{
  "num_hidden_layers": 15,
  "hidden_size": 256,
  "num_attention_heads": 2,
  "num_key_value_heads": 1,
  "head_dim": 128,
  "intermediate_size": 832,
  "vocab_size": 950,
  "hidden_act": "swiglu",
  "norm": "rmsnorm",
  "norm_place": "pre",
  "norm_eps": 1e-06,
  "positions": "rope",
  "rope_theta": 10000.0,
  "rope_fraction": 1.0,
  "qk_norm": false,
  "attn_scale": 0.0884,
  "bias": "all",
  "tie_word_embeddings": false,
  "parallel_block": false,
  "init": "uniform",
  "init_std_qkv": 0.0406,
  "init_std_o": 0.00742,
  "init_std_up": 0.0406,
  "init_std_down": 0.00411,
  "optimizer": "adam_variant",
  "learning_rate": 0.000938,
  "beta1": 0.9,
  "beta2": 0.95,
  "weight_decay": 0.076,
  "lr_head": 0.0104,
  "max_grad_norm": 2.0,
  "warmup_steps": 292,
  "schedule": "wsd",
  "decay_fraction": 0.826,
  "decay_shape": "sqrt",
  "final_lr_fraction": 0.1,
  "batch_tokens": 65536,
  "max_seq_len": 512,
  "doc_mask": true,
  "train_tokens": 638600000,
  "max_steps": 9745,
  "dataset": "wikipedia_en"
}
MLP neurons of a small language model. Each row is named by its layer, matrix (gate and up: input weights) and neuron, and shows model dimensions 128-255. Each number is 128 + 32 x the weight over its row's rms, rounded and kept within 0 to 255. Numbers have three digits each. A neuron's up and down rows have the sign that makes its largest values positive.
A block is one neuron, or neurons of one layer that tend to fire together. After each block is what it responds to, as a language model described it from the Wikipedia text at the highest values.

L8.gate166:179137076105168156177130140107107144148099160104151116200102105128087144152182122136152142088162066113181098205135171167103124118078080138080152157165148189142178136116089172133198151136142171143144160128115126138184105068144132099099100112113140106141129093129178172094128166174169120109142092097168063117119144145151140156131087132213127147161142106142110135182099139083068084106139
L8.up166:125089102096149152103125090103138127096087136124143117109186144123133094170086142086098140083194118098094195105155118077126138131135193136112109101118117057116169067174143097127126102158151180074133119102154077108141159102151172123103121155166175166125187139149169122079181099131132098125161096170096131159115091125151105142122115103134137135151081075094140086148132126144124142092134
L8.gate474:097129067169101183104096139119112148187111087080123160175102191124173128079109090151145128059098080123091161083115153102116081114082144127110135141129157134091131087078096120128132109128118141175076124141130136113186143200050162081138124144146090096195163101170160128087062097137114134090115138154179172105148107156101106158117139093176103128172079185120087105140098178022147142141132
L8.up474:136107150184151176125163187168066181128105077107128126132127192060131119127135083091148155175103155117110099124078056099124095172095142128130165147118159154171080116079127153126121136115132129185178102139117145091092133133165124171139069114148070141068107155150188179128149119123121155142186170107132128148206144117190148099120143212099099150124124101150148170133190091077092121161108
Mid-word "w" fragments. Single letters, mostly "w" or "l", split out mid-word in names and compounds, above all t-w-o, and in Kwabena, metalwork, Northwest.

L8.gate315:101084088113105132087157142140160159093160104130081128140168109100129160155118148129092087114073158136212074077081143133189082109123098103138086065176127114151111132136164117131083179176100134122138164136108082149118091097076180114138083140142125114181119128175099104164053160120161132156121071138062159140128134098176138093147106122162073156160132138097093106158082114129091160157120
L8.up315:123124093212108101181168156143113100072150091123129162136086100088137201156089152127115140143162092135095138096114104106095095165115129139137146074089164057153142130091149153116073122118120144163073172128095093175146077105127146152112142141103138115095131088072106116132050184161187146129164120155169135120082122142133153175119095139133149148118173149105137137083110141108094190149112
L8.gate557:153174111174147155111140144121084128125155121159089129135066119081163168097087145095153156117151170120139109057116163116134127165135148108115163141068089118099147131104112081136091178100108174104159141149083130153144165106115080136115143101128113134101106139132143169115114171105147170109125142173111188141090053111161037121066087109169140144067132211091059097139099141144115155140131
L8.up557:145098114138165114172180162096106142128159171130076130127132061197136108169138111135126135102100138129175189108099134191129122087122095093080136109143089141146128157099130186128107128087158124138117139126165070151156122116148120116105136138144062068103093102112068075105097145121192136086136076121191134143159161130123116149145085080139156160087120111153059126061157090166122128098171
Mid-word place-name fragments. Word pieces that complete or continue a place name split into fragments, such as -and in England/Maryland, -ri in Austria/countries, -ro in Europe, -ag in Chicago.

L7.gate23:168161134129131099131155108122076172084161094149109197140176102156144163160120125123094168155069124145140125179136115125148128083114150147155090116122083140179143146143154142125121157129136117110086102121100105175170082122184187100090069132122135122165087076119144140127080119126147127104182120145157137102138160116088094167082156096108065156164197124112147098173173133151172151184096
L7.up23:119149195128167132214149129115136169172194174136152117154134145151122122104104121123085130175154116126142105139179213158138105118187103110186098092157053150147132132164160056122151102141144134129125104143142104117121149202142145111129086123086133149155080116098133104071151164125094116108057143103189153135145159126110179088140154142117158188144151147143121147082111126136123188149185
L7.gate44:152123116119120079147091131188100089116148136107122161101162130110155100159079102142150126092151086087151090144073134144097111116072074075142123137115120101134112150177140151066183144163112185102090071154110095091143102108110062084136107078111130136155137167157113132115108118073195099152153157127100123122106115092109041170133082084086120159117043137164083138125086107136145155111169
L7.up44:085109148161140111139182143157168118144096150158194172137182106130098165199086167127096097093143117136141174176123076155158109136155098104178152090166088138155162146132149064068119153149146120134083089130119108156108107091106135136100169165127134099168090177136099209109098091168109140111147151144128107136088075136119097165165130097126091104116146139125128086170156168101163104122173
L7.gate145:152174077124147101165087177144133107219130103120109102115154135144138137079181126088154120129146141073155126063111180168130197087103151117111071122081139115057157130142127149129123139189104158122052133177127121079117100168116175092132117130115093192165152137135135076102168182151139152087165124157143110098154083106111110124117151115098109095165077123113114105129165126167146136106152
L7.up145:126110127091102121112157174103121127112119107144136109079143125067116080084139125134067193145133103156110130101044164199112136112086135173083101078142057112160173142143170135085103105141136095104133113173091149110139162119112153094081141098162138067179080111097135087141159144106135196204064131174124128078167156136105115114115098137108138117116117153109093113097122127141114176103101
L7.gate265:111093118141104096142126123146173088069156176131106107123163145093078124088136144206146085171131142148152195151158112092140148131140170121147093126159156148126070151110115150118135166135044142190067158074167151091118143118136160141119150130174072138173114092208085135094126118075135092135176118172083132137106108108082092145152111133082115066171124103095133161073113094167167140128127
L7.up265:133113178078158098128135098180146087171193110105157160160125110148116144077073190134132078153153139099148149140095101149128139120111178107127130085158121180116125193117104164107110175129169088099125181100134092079146140181111080087118116114200074125167141165069100160091079128155132146116117120146209112136162109122067155099132149120110068149177110134151147126110106097199172082140126
L7.gate266:135116180106115165112101114131152148137154186126041096161097143127168115133090100168146131132115201144092140104196132152125149162108157128170076122133038146108157132176104132116148171124179094112074162139132141111093193109109159103133105168171156153147149153159133139129112141100100147089130115097142171082139179109145100170131096068095170110052086124128105138159155104163126091177118
L7.up266:097160101109153073171093140156190103078149141162100142169109147178114125147109118130161136141129101142130135125140091101178133109124077113172050193120140090102149109127123079138088110102136131166135103090114119171097139174120159141142137100111073115139174110141099149143190060073105101094158098107147127054147104151152155086128131172099137137144077114174101200162085123146127069200181
L7.gate622:140061124121195163081199198142127073110138142117093129133111171139154112095164127165104110141129182091079109140114154083143112117199123092161113083197084093134142159160125160138142139113068110124049142158086114113178106064124141110112143111155172118160123154152062143068111155200118094159154043125131173051128115096133066136146156072101090113153071121116136111142088118151161128143151
L7.up622:106152107188179127113164093097087125121155171149165067093108171110087070177087165130118158082107159142126118191119116144133127110080149130124072162145095143121127135146096135215182107158171161134046122078162089110140195107129119141162090115118081108092145131108112167113143159191093127137166184083166155147159112098132163170135150069144174146176131111123151155147128099127112147070139
L7.gate704:119151126097138142186182178070129205171185110145128088110149127113136155130148140171134174130096108153183149116181163155148108157113146182110179096156108166100137135107089145076093101142146051079123095142134121093081166139170135119144190054144123152114156143079137158083133104145146142182149183153077130096104099101155133155087123071125174133128170123110122135115105102119168131099057
L7.up704:157089064115163122131146154136143071145179147185135163123161079140109109120104140117146157092103097102162114130170092118119103115164096130148130137085079158108078131145089068131060132165169106088166143098111169112092105145070112154167173112133098147105107107118145157134133133183124088088129215196137149175116142107158138119102097167055147151154094155104158065126168160149115089089148
L7.gate739:055199091080183161120126172159104148166148103134145164082131166078135221110109128098152151153092152130177145047162093131187109120130100147138131139143099078118175134167170209145084162121099131138171130098083138130088083156130115103163113133117092082159081099104079141096120109130184125123123149123125116141045112106091125085062070152109146108137078106163146132134151082214159162089174
L7.up739:132130193103095065139145183109132138071100156123151083125115108122146120109111114063121153188164116128159142113121128113121136150069104090135131081173129088127127098098088081140113173147101183155101188192105108110126090118166168162124142086128141131132131151162089170153179145112130144140155152151193142139165153066091086122084124169175147132139159140124097153114089149149102171082094
Mid-word continuation pieces. Word-internal continuation pieces completing a split word, strongest on "en" in "has be|en", also "Jan|u|ary", "form|er", "foot|b|all", plus "%" in tables.

L10.gate256:118073105122125135100177113087136110121180118080105181139112143084166140079121052196119163135185169119075121085114082083108166171096110134151145052064155160169136143172090131105137120136105147130166098138104066115165192138161158151126129083099099115102136123155163122189104143092126178128167090192142118102112076127142109095086167136112123116150144147069093095113151139089171100128101
L10.up256:102123087092109156121177077099099093073172122118122096122097104129112115069177099123127134200098103096152120099137181178077086132146103070061096117111152108098088139143113102138168142096187111131133134061179086161148161097113114156089142098136127148101167083191159129138152140120169121141107136145155168094110086151090171159092109106179122082139137135173143094064126138080152081155087
L10.gate538:102123096134148061171066120113083185111141123174129126123163137083115151141171092143120163080092145129143116157165110140130120141122098134101165070143155156068151049104119151094097173119085149148072164137100139069096136065179197147126088086080097100095125165137078117159099138095149127157104101115068136179137065140132135123173093124127141179139170164131116114093181150103135170139126
L10.up538:104158148202102151138136087158176125083174193138083172141154153142159070128143081170098066143099114088153136151167181158042029090182113064189106117133141175118169084085137092196150151124128129114129099120126109086109150141108146202113144157166109141090133134125179139162115132094084166125157152106150145146105170158088154151111118097146092120101178131095118085111163136113094156122147
L10.gate541:088156121128121161119138146094088122097092117097166139137178185172129071127184090089071182200113117105151136172103196078181132153185105099104151093085166128101109135116136173129095147134138118121082139122177131106171160091136173133132115105178112119073125121182124090150151087123109090150176137100146131087191140096120077156118078093151106161187143128100150114106139096118105154154135
L10.up541:097102148125159148100121163042071172087144152181093128100100224130120058214095111080116083166144166102071119101094154126073163146152135170168106140119120102152099122146111140172183139166128135106124135170141199160072099116109093145101137109156098189133131067118154144106090158105115161073168097092151133114128170149191081150114125173147135158116176124108145174136141140066141128136123
L10.gate555:087095150090139119138161067084158126055137168114089122135107178089106187152159145117144158132170125180093153149169156158121142151098042078132129107114153161094144161172161117131122120077104191105114102090151162123171124151154149099216080118126122145046098064149103109167111117105090142091081117178134114111119102156133095098106156088106126153156150162148080103140114090130120108167080
L10.up555:095105165104171171154133095163125154102089140092120121102136050094120167162114099147140074136122138160115095169106132142105166159188076148148170078184088116124196139150094125205141069128153085154123078105152076103124140105075161163085135136176094120134127085144155131110109129157112109192148099137136110084112112123158123088134166154139130069035130120096120131103160090076156137105152
Mid-word fragments of split words. Short interior pieces of ordinary words broken into odd small tokens, most often the s in al-s-o, also on in N-on-fiction and al in V-al-entine.

L10.gate16:130104130119085166122133176128196086111122139077112162218150113098174192109085157101170109174105173108103101088157131126092171099171112111168132137095061134177176140166122167114115128088098145157086088153160148083136128110168126149150080108144113142100133178094131122116085153132083068118223164165114144186100104082124110124134127117170112114163102158125106118091097117152137149168123
L10.up16:077134068084185150148154144163069095076062133086129146140100154139110174107097148152084118105132110154111159100105183150093079184163100131164108117126155132101140139120164100130108060142113196170169124096098156053155123117112123133149134157126154116103075100060118063127177121106168179135184118180126156107120135089139127120088086133084197127147173112169115112166110060148143113163106
L10.gate62:084139152061089162078138061172126078114132103163145170150162164073126107110131126139120090107161152093052094067177204109085133127106101111143095132125103180161159119105145073141141111124134130121140079098118135097208118164160098154180158121083078092156130122078169108090106156137121170095145091147088076109144047129200145147089115151102145102178108136131156122141110136100125113113122
L10.up62:099115105177070073153139183127145125097174137124149105165141135152180133082080147164129134158113117138123136114097169190151124088092118091161087084107133134138094124171165124107162094127050129168117108106084168154109110129172136148139159138079074150158133077145114144155120130116149162087153145110160190076122089140132081099080106179113119118135140125117157140186119082141134150160122
L10.gate430:189166069162137185117141115121078165143127125163078189149107177074161080096097151113152067160164132142121098174127106093118069192146125145198099126088121166139099106142128149114095166117092168122086104097114150145141122154155141121155182120132104103074081141141112153152159078095150087129132117128139121123178088146180073182078086152118100128117108099153164138110095107109158103089139
L10.up430:142136061079077039098135136179087135099147085151159146129120162150176158156084096162088126146098142162116123140149137103131109100100098075204136122108100117135148135139166112141159081166152149104113136168100093143095119127102157174070145133167098102169120061092124125176129120100159124082130092158073129120137137150179095150127123106176115050163081123156109074253132142158097141061099
L10.gate449:098117153126063116158145127117105171152180154196137112149078118117120110137102089109102130176171131149136165147154128138101092118169144127088089095135166117157158146135121151113168153181124176116074161155073137157116068104099153136165139142115122118155115063125121171089083133144081171170079099091089128133114073071148094160142121132162133095115177231096110149149156105075120159114119
L10.up449:108156134135109140223144168085207113162074124162139147104132094175122123198090179193088136213134102097088168103131157151138168123101131165162082111106126174178138128151133102154091102111111152120127148150115069112151157094143147123197110112116144127122099076143093171145150168164165158144109089129134143120113111171139171176073095083153143098129083118130164135143185120160120162090052
Word-completing fragments. Final pieces that complete a common word split into unusual fragments, mostly forms of be (be|en, a|re, wer|e), befor|e, occasional|ly.

L7.gate261:111185143055146173121166155053177166170125101134073167099163122080091159124146150127095160054063157103114146128144171098173146121092084149133143180136114174091168132197161169137119157068138097107115129137132114161135090141143104102118112108094114135107150126146164067163131120097104158111166060162102139118119104099181121149152066082093181112110073124092092105135205152122090061123142
L7.up261:151112124105149102111152149118047166134085062137112139148122112157111116162109098096122195167151107149162140176137140062134077137120121133156075068106106152146143082117142077139045161075139071147142057115119096132120127149182110167156087087145124149123125072142111150127101117115136140097087147117195166168116125114149078163139138156184153146178143069109089087125133120121165163176105
L7.gate317:116102133074099147147171131117115094131109166107093197103115151132099166118090147131158191136078120178091087140114088138153105153071054132185103147105140136120118081113124149118098093113218154084066132108084105177065114137115171116148176125100162106150129098146145143168130144084136169062123116176085173123128176140091117117177099162153169129089112167083088131148101108183075164095139
L7.up317:181157102137102181126132106155129148108130156135085135099107170157171150059099117106063120096155133105130194086164148144110182132125070090170097177134116148135139141115059101137169149147124176155124171107103125191137061121096126163099160087163160101167150108063109157154123124147096116125167154117096093172154084123132105128127138111198146131111133121119100139149130107092121087159157
L7.gate384:128143068122101195089136085108178157095090156143199197083173157087111120155115097206121100114150144121085120162118099154129090098083104111131132096069178163078134145145165129106092175129133117158094131110173131058166059122111163080188120086166135187067112107199150119169157110129146135075118101146158125119127102087128078150065078124158171139148083113139168120135139136150136079083115
L7.up384:130121078084156113124170141119148137092049157096106167196082103142147144160178117160077144130150095099087101113149119166143166058175151157111116092145130109117132166096115142079151129081145134113152188157177145070171120077152085152112143202188102174119084072109139163153146098134145184137107089111135117111164201079109082104150078118121133121185071125088139102167078104103156153092132
L7.gate486:153127207095153155114158164195167151122095133125161088167112106149098138144153169107184110131071108183169116123173127143127108126155125156131087134143080160156182076163143079133164134117111131115124142078139134189151164132125125166144127178125147218208121184192101096152084196065116131147116140123104162112157118175128129111161079135121110117129136123130098125098131144092132149141123
L7.up486:125123163094155180114193138081086093127134114099131151078162086076144126063149120119173084163194078145109173151192078144123097110120131100141098138129128170166170138158075156132136144132090094127168112157121148115128139100089137127194169038095072107117166110132197132120124176120127150162160123122114171105147156079135095163118135129075129120141078138132074176100162082147073136177169
L7.gate518:165160153068124172087110119107101143166105069119119173152115164137091124115061113118131115097143067163156099095152153087109143129083140064122089094185152080094146099147137092115136106158156194076174142127062088152168141134160119151134150107135171176128130121157092147087145130097094160156085063151085128116160062127120104126119186158163117081129177118150061099130140120098112147144102
L7.up518:180103099089054132062138075094165198162078146078128159115149072154063143133124083098068110133105164121086171114181168189097140102103181173154087191082154149146153104162148159095095105159129108168103113113123109085093169187116142154081119178144139125108100147136106111094130097093112155138149082162122131091161191156161132144136068139149115099119099153086097165168131142143123103185158
L7.gate730:108095127149091125167130111090086142161131151123106070089078145099124077141100064202121104119160112111086102158114155142171149157157124192089090115171129108149148104097152157125176074098121149126112143109109095123178139167136104138148148137145158106073120129062148133074157147064116099074131147104092171098157077113066132123152135114169127088190146161209114048145053112111091155123108
L7.up730:206088184117137129151144134119141116216121144099130074089150136125139150059144095082090044079112129129075109145140105080124147122069136144094148116151147131109158063143114153146135115080186171145107133109148098173132145144137122138166152096121137099065097114147124154120168112083111141182111105135148066160169166165126165128182138192170114163163151118168102062080101164040096112140081
L7.gate731:117141140134116118059106118106140139130074117104126182101141130092110197188147073110092146153095107098112100156155101166184149115124081141138127138166147114172112086087186106119148110122125105153096119130073137071149105140143137156170080153104150133102163173173150132130128064102124126158098064170076164107153181154170088153107116131125110176151162132143074152036075148085189079132122
L7.up731:134078174089112130141102117143186154155105132079144147132184067079105181072107157096128089162149135150117136082146132184091123111173140126099127114145150093096105154123190089117088108120130111168134165182073187073131179071108203163167121110103170089110147164153146132119128151158080144157091159149096133183114123123076166128147116137117183128139120128138176129169123084127068125084118
L7.gate746:160155087101120118098123144157078159161127115095115111174124133169101166121096113068151142119115032169098099131095123117139110106091129154080133105095145073168159067160142157163114144084143171139092168145120182135152127150137133169112129113163115104209162121107092167131145128103155119041146076137088063118101171149113100205110155139117104100170089106152101138099133095121109101177141
L7.up746:122129104135122131118097145122144180090126059108115110164113099166141118128197124128132116110144164097187115108043140139186075106140143158102103135118161079144104182115145112158129134106126134187123118154117066079145146097065103086166120128194141097143191146127141098147143100149143043082130147134154136107098216176159137151199134195062157146138092092138066086146157127135123121110137
Mid-word fragments after split letters. Short second word-pieces following a lone initial letter in words split into fragments, e.g. t-w-o, n-om-inated, s-al-ads, o-w-n, n-um-ber.

L7.gate180:078098154150137155133101162086085087194133137174089087107084107069119112123116176141070147090087114117141109185160098153118180131178076132119147167108127089115179142100155133188161104086103113121126141113187139146125163151117113077111165164103173113164130154134147198097099146074099152110127188117137141065099146089105117122150163097120084158159172096078082137092150161125091101160129
L7.up180:117177089121156145149115157145092114097111128104135124068100153133133110121118151189167178109121097090170158113142129092103125142195098108105116155092090141110130106090113084146131086116091166151191174134158093120117184188115128096116172119110147064156151118070094161171074151101152147187116143182125166142123153168113164128131104105152111124106160103162092084130152111203092144199131
L7.gate273:138145163135084156172185149115151159168131112135114184142069169108178105145174179148120109124138117166115118117165091106170133114095150142101126108121102169088099161140052078091100169156104104093141077075149107141081173129109138110140125132119202157146086111069158083131110115124127155178140166123117133093075132137124112120173043113106080066162124146129087135139087100147085105147188
L7.up273:088105128145087183122080061151103079146135122118111161084171188154134136090145106118126100105090094074143081110089156117097189173132104138104194135105166160135128094140164153103077081191141167053136090106118128140187113165110081088073149104121104170107177170093151102178128115106123142175094124130164112186137126146143120147103111121133108140142092175142126133099130155120086108169121
L7.gate290:144139111151124070146099065132141152147109140131143110123127089119069154086121116091152136073155175111169169099073127089175066114117129082115103111085052082046114118093114137138057165131171157170085070125121175107174086150139157112158121092140126111173131130120130157123128150058115176133129129155065143149139081146171087162207176061129109136152069149142151163080160140100144041203124
L7.up290:108078203172174083154155125183138120147062118133127150097097140131143110100093143141154083105135164178095113126137118139124130121086155148152196144071107173148137140098191114161089152188203138113124097171142191107081181195074136133101176175131150115198133143112158179138098135088110179137158129185089090130081151174101147112193077124170083160094114183174092144102068186067166148135143
L7.gate316:115189111165193072089139157154167110137204160130098138157089147038070152091106108141145112130069173148156132167162119127120115174168124093130127137192072136098105104137134128117113111109149183095139114091158128162124171133108064080098155078149093115172158137191088139123120152122132145156082158182191100136107130094168088130103087136082142169170131103129157108090155106147141137140163
L7.up316:121145191109124137098090139158108126121090114193121142107068097148153150162138179111155140097095154179139070076146149144116128134148123099162148124084154128158097194157112134121111103121147097104103156129094075194165135191032149126187094079111084127156188153099140069169141113148110123181100138140101134097170129153132105163092143125090088096077148187071110155160161149080185137122076
L7.gate502:144109083135138116121146135138095127148125088142122166104108191124150176108175165094121065120105129160170120159101069113096088166105102127100135108101109198159130090134151198118087116164095112102134129165081098111178128090148112104108173125186131128161095146154175092110147153131152134107161167080158152148121075143207159131194117113168139112157108101175120140189097140051170094136105
L7.up502:160105114136161121113100121098140144141173197189079098077102162078097093137112155139109145172156149137164171079119129117109102154173095109100147079075089114161098168079137090107095133146129194071111173089119126142076131103111134059088105123104155064140153106155087153137075172120096104169122136189183075179094135124178150126163088134083128159127105077112045120076114097123122115094150
L7.gate653:123111138153130186119151113169151149093147109146096108136105091148146098096091102125160094168122144096061105097113137107178130126113102098095074082208107082133153125136185112100110100156113080166163149102124163137142126150126112100097177134131148156134131124086133165090123098136124110131120098087130119130062135158113117146147102110114173162148177118129102104110093168171092149188135
L7.up653:121106085166160084175134106092143099124110151161083145201111130113084090109144052143128105100047196117124122105093205146074153099153158087110137176144089102109144135122135084128069149099166159138144080121195074144107154163121143165134127146126181206092112131157066092148159122178126155148116120126128157132148079149134121157156098087127147121181154091104155166126158168140183057193133
L7.gate687:125197122115119156130122160138092138077145185149104173133113160081129083138154138135146087115137138138150106168122165092118137117143144091150153139108104177099127126142149166152093161137141112091171111105177162156144113119064159135124147148172087152129070092129156134117110127116152080174113095161101114116145126098166146158114095101205078123130133190165070172095184135169165093154169
L7.up687:109108118142168125164138153136127079078117157124132078093060168162171085170168123172136160134130125105168130077130060210134091094097161109091110107137143113150095123125159114127161138069159090096145086056132055143117164151087151075115170107113167076141122072082163123115103159106117172175178165121160110086097111154139176154127127106151124092175076128152172106103194126129127095182181
L7.gate819:113161095120099140074127140150113153115143077134098105154079168119096126114048150150092105056071161092168096145142149135159128175138121157075163154172097152108140082147093126143103174096108120140115159153151088196126135138157145144142152134125111088107111180195128166120109126072057179075119151130075159140098072049163149160146101115155132100153197188166055175111132113136098089166123
L7.up819:095149150170128157114133078096069069110121102153133132110116109097140095117077103104068153114107139179120137097111107086143195106166089125160087137153159148152128134071170181153068063150062192151143092093101153158114087153101128133126172054111124120186150153114125097096154146153157137172071184156182127130100128133165136128141138056141137139132144157152117109084183140122169090154058
Mid-word infobox labels. Inner or final word pieces of split words, mostly in infobox field labels like Tim-e zone, Releas-e, Operat-ing system, Car-e-er.

L8.gate311:155183151028088182081137143124097108120099161196115112102101114062125137165192180123134113130157150118181078120089148163132121157161107114170107170100154180162135182139115160211184162067179154106130081124192127142106133147136119096123203168124165139138153139135145174130084095106094120163099112102081126099127133108114166153188076135141098188138105126139160094080123094125164137128155
L8.up311:070132127104136134125125085097138108146107109167115101141169135096143107077113143103078073087167144156090134174129111153157149096176098173154139108151087158150185145126096126045150187118078124090157122178192198132149103113161103074134089106104125138101153133115144096112128108147208129129121130149062100146180058121073190140141137112176105126077116158183134088145158115192068127094135
L8.gate758:133142106134095153052126063109031179102110124165123133170182118140106160126137144139078131134127153190127126124095120158109123162108117112123144078123094123098130126194103089069086144113153104135125128059156136194139112127155152087114122153072138166088191143168192139149071115041082127152107121115115140086099110101140109168177078143132146202159073107142173090133111131121090124193157
L8.up758:105088159122182155118101153150121069126052132122138099083120107102122187116100216102155151099116172161169174099152113105079129100088150118142075113135083121181119223130111087080159153116103163084069053088125116142088111158168163084104194124121093066158136080121163177089158069135138179173132109126106100086111084059117134117081143110143137123120112081090123096131205130123178133125092
Word-final subword completions. Final word pieces that finish a split word, often infobox field names before a colon, such as Tim-e zone, Hom-e arena, Venu-e.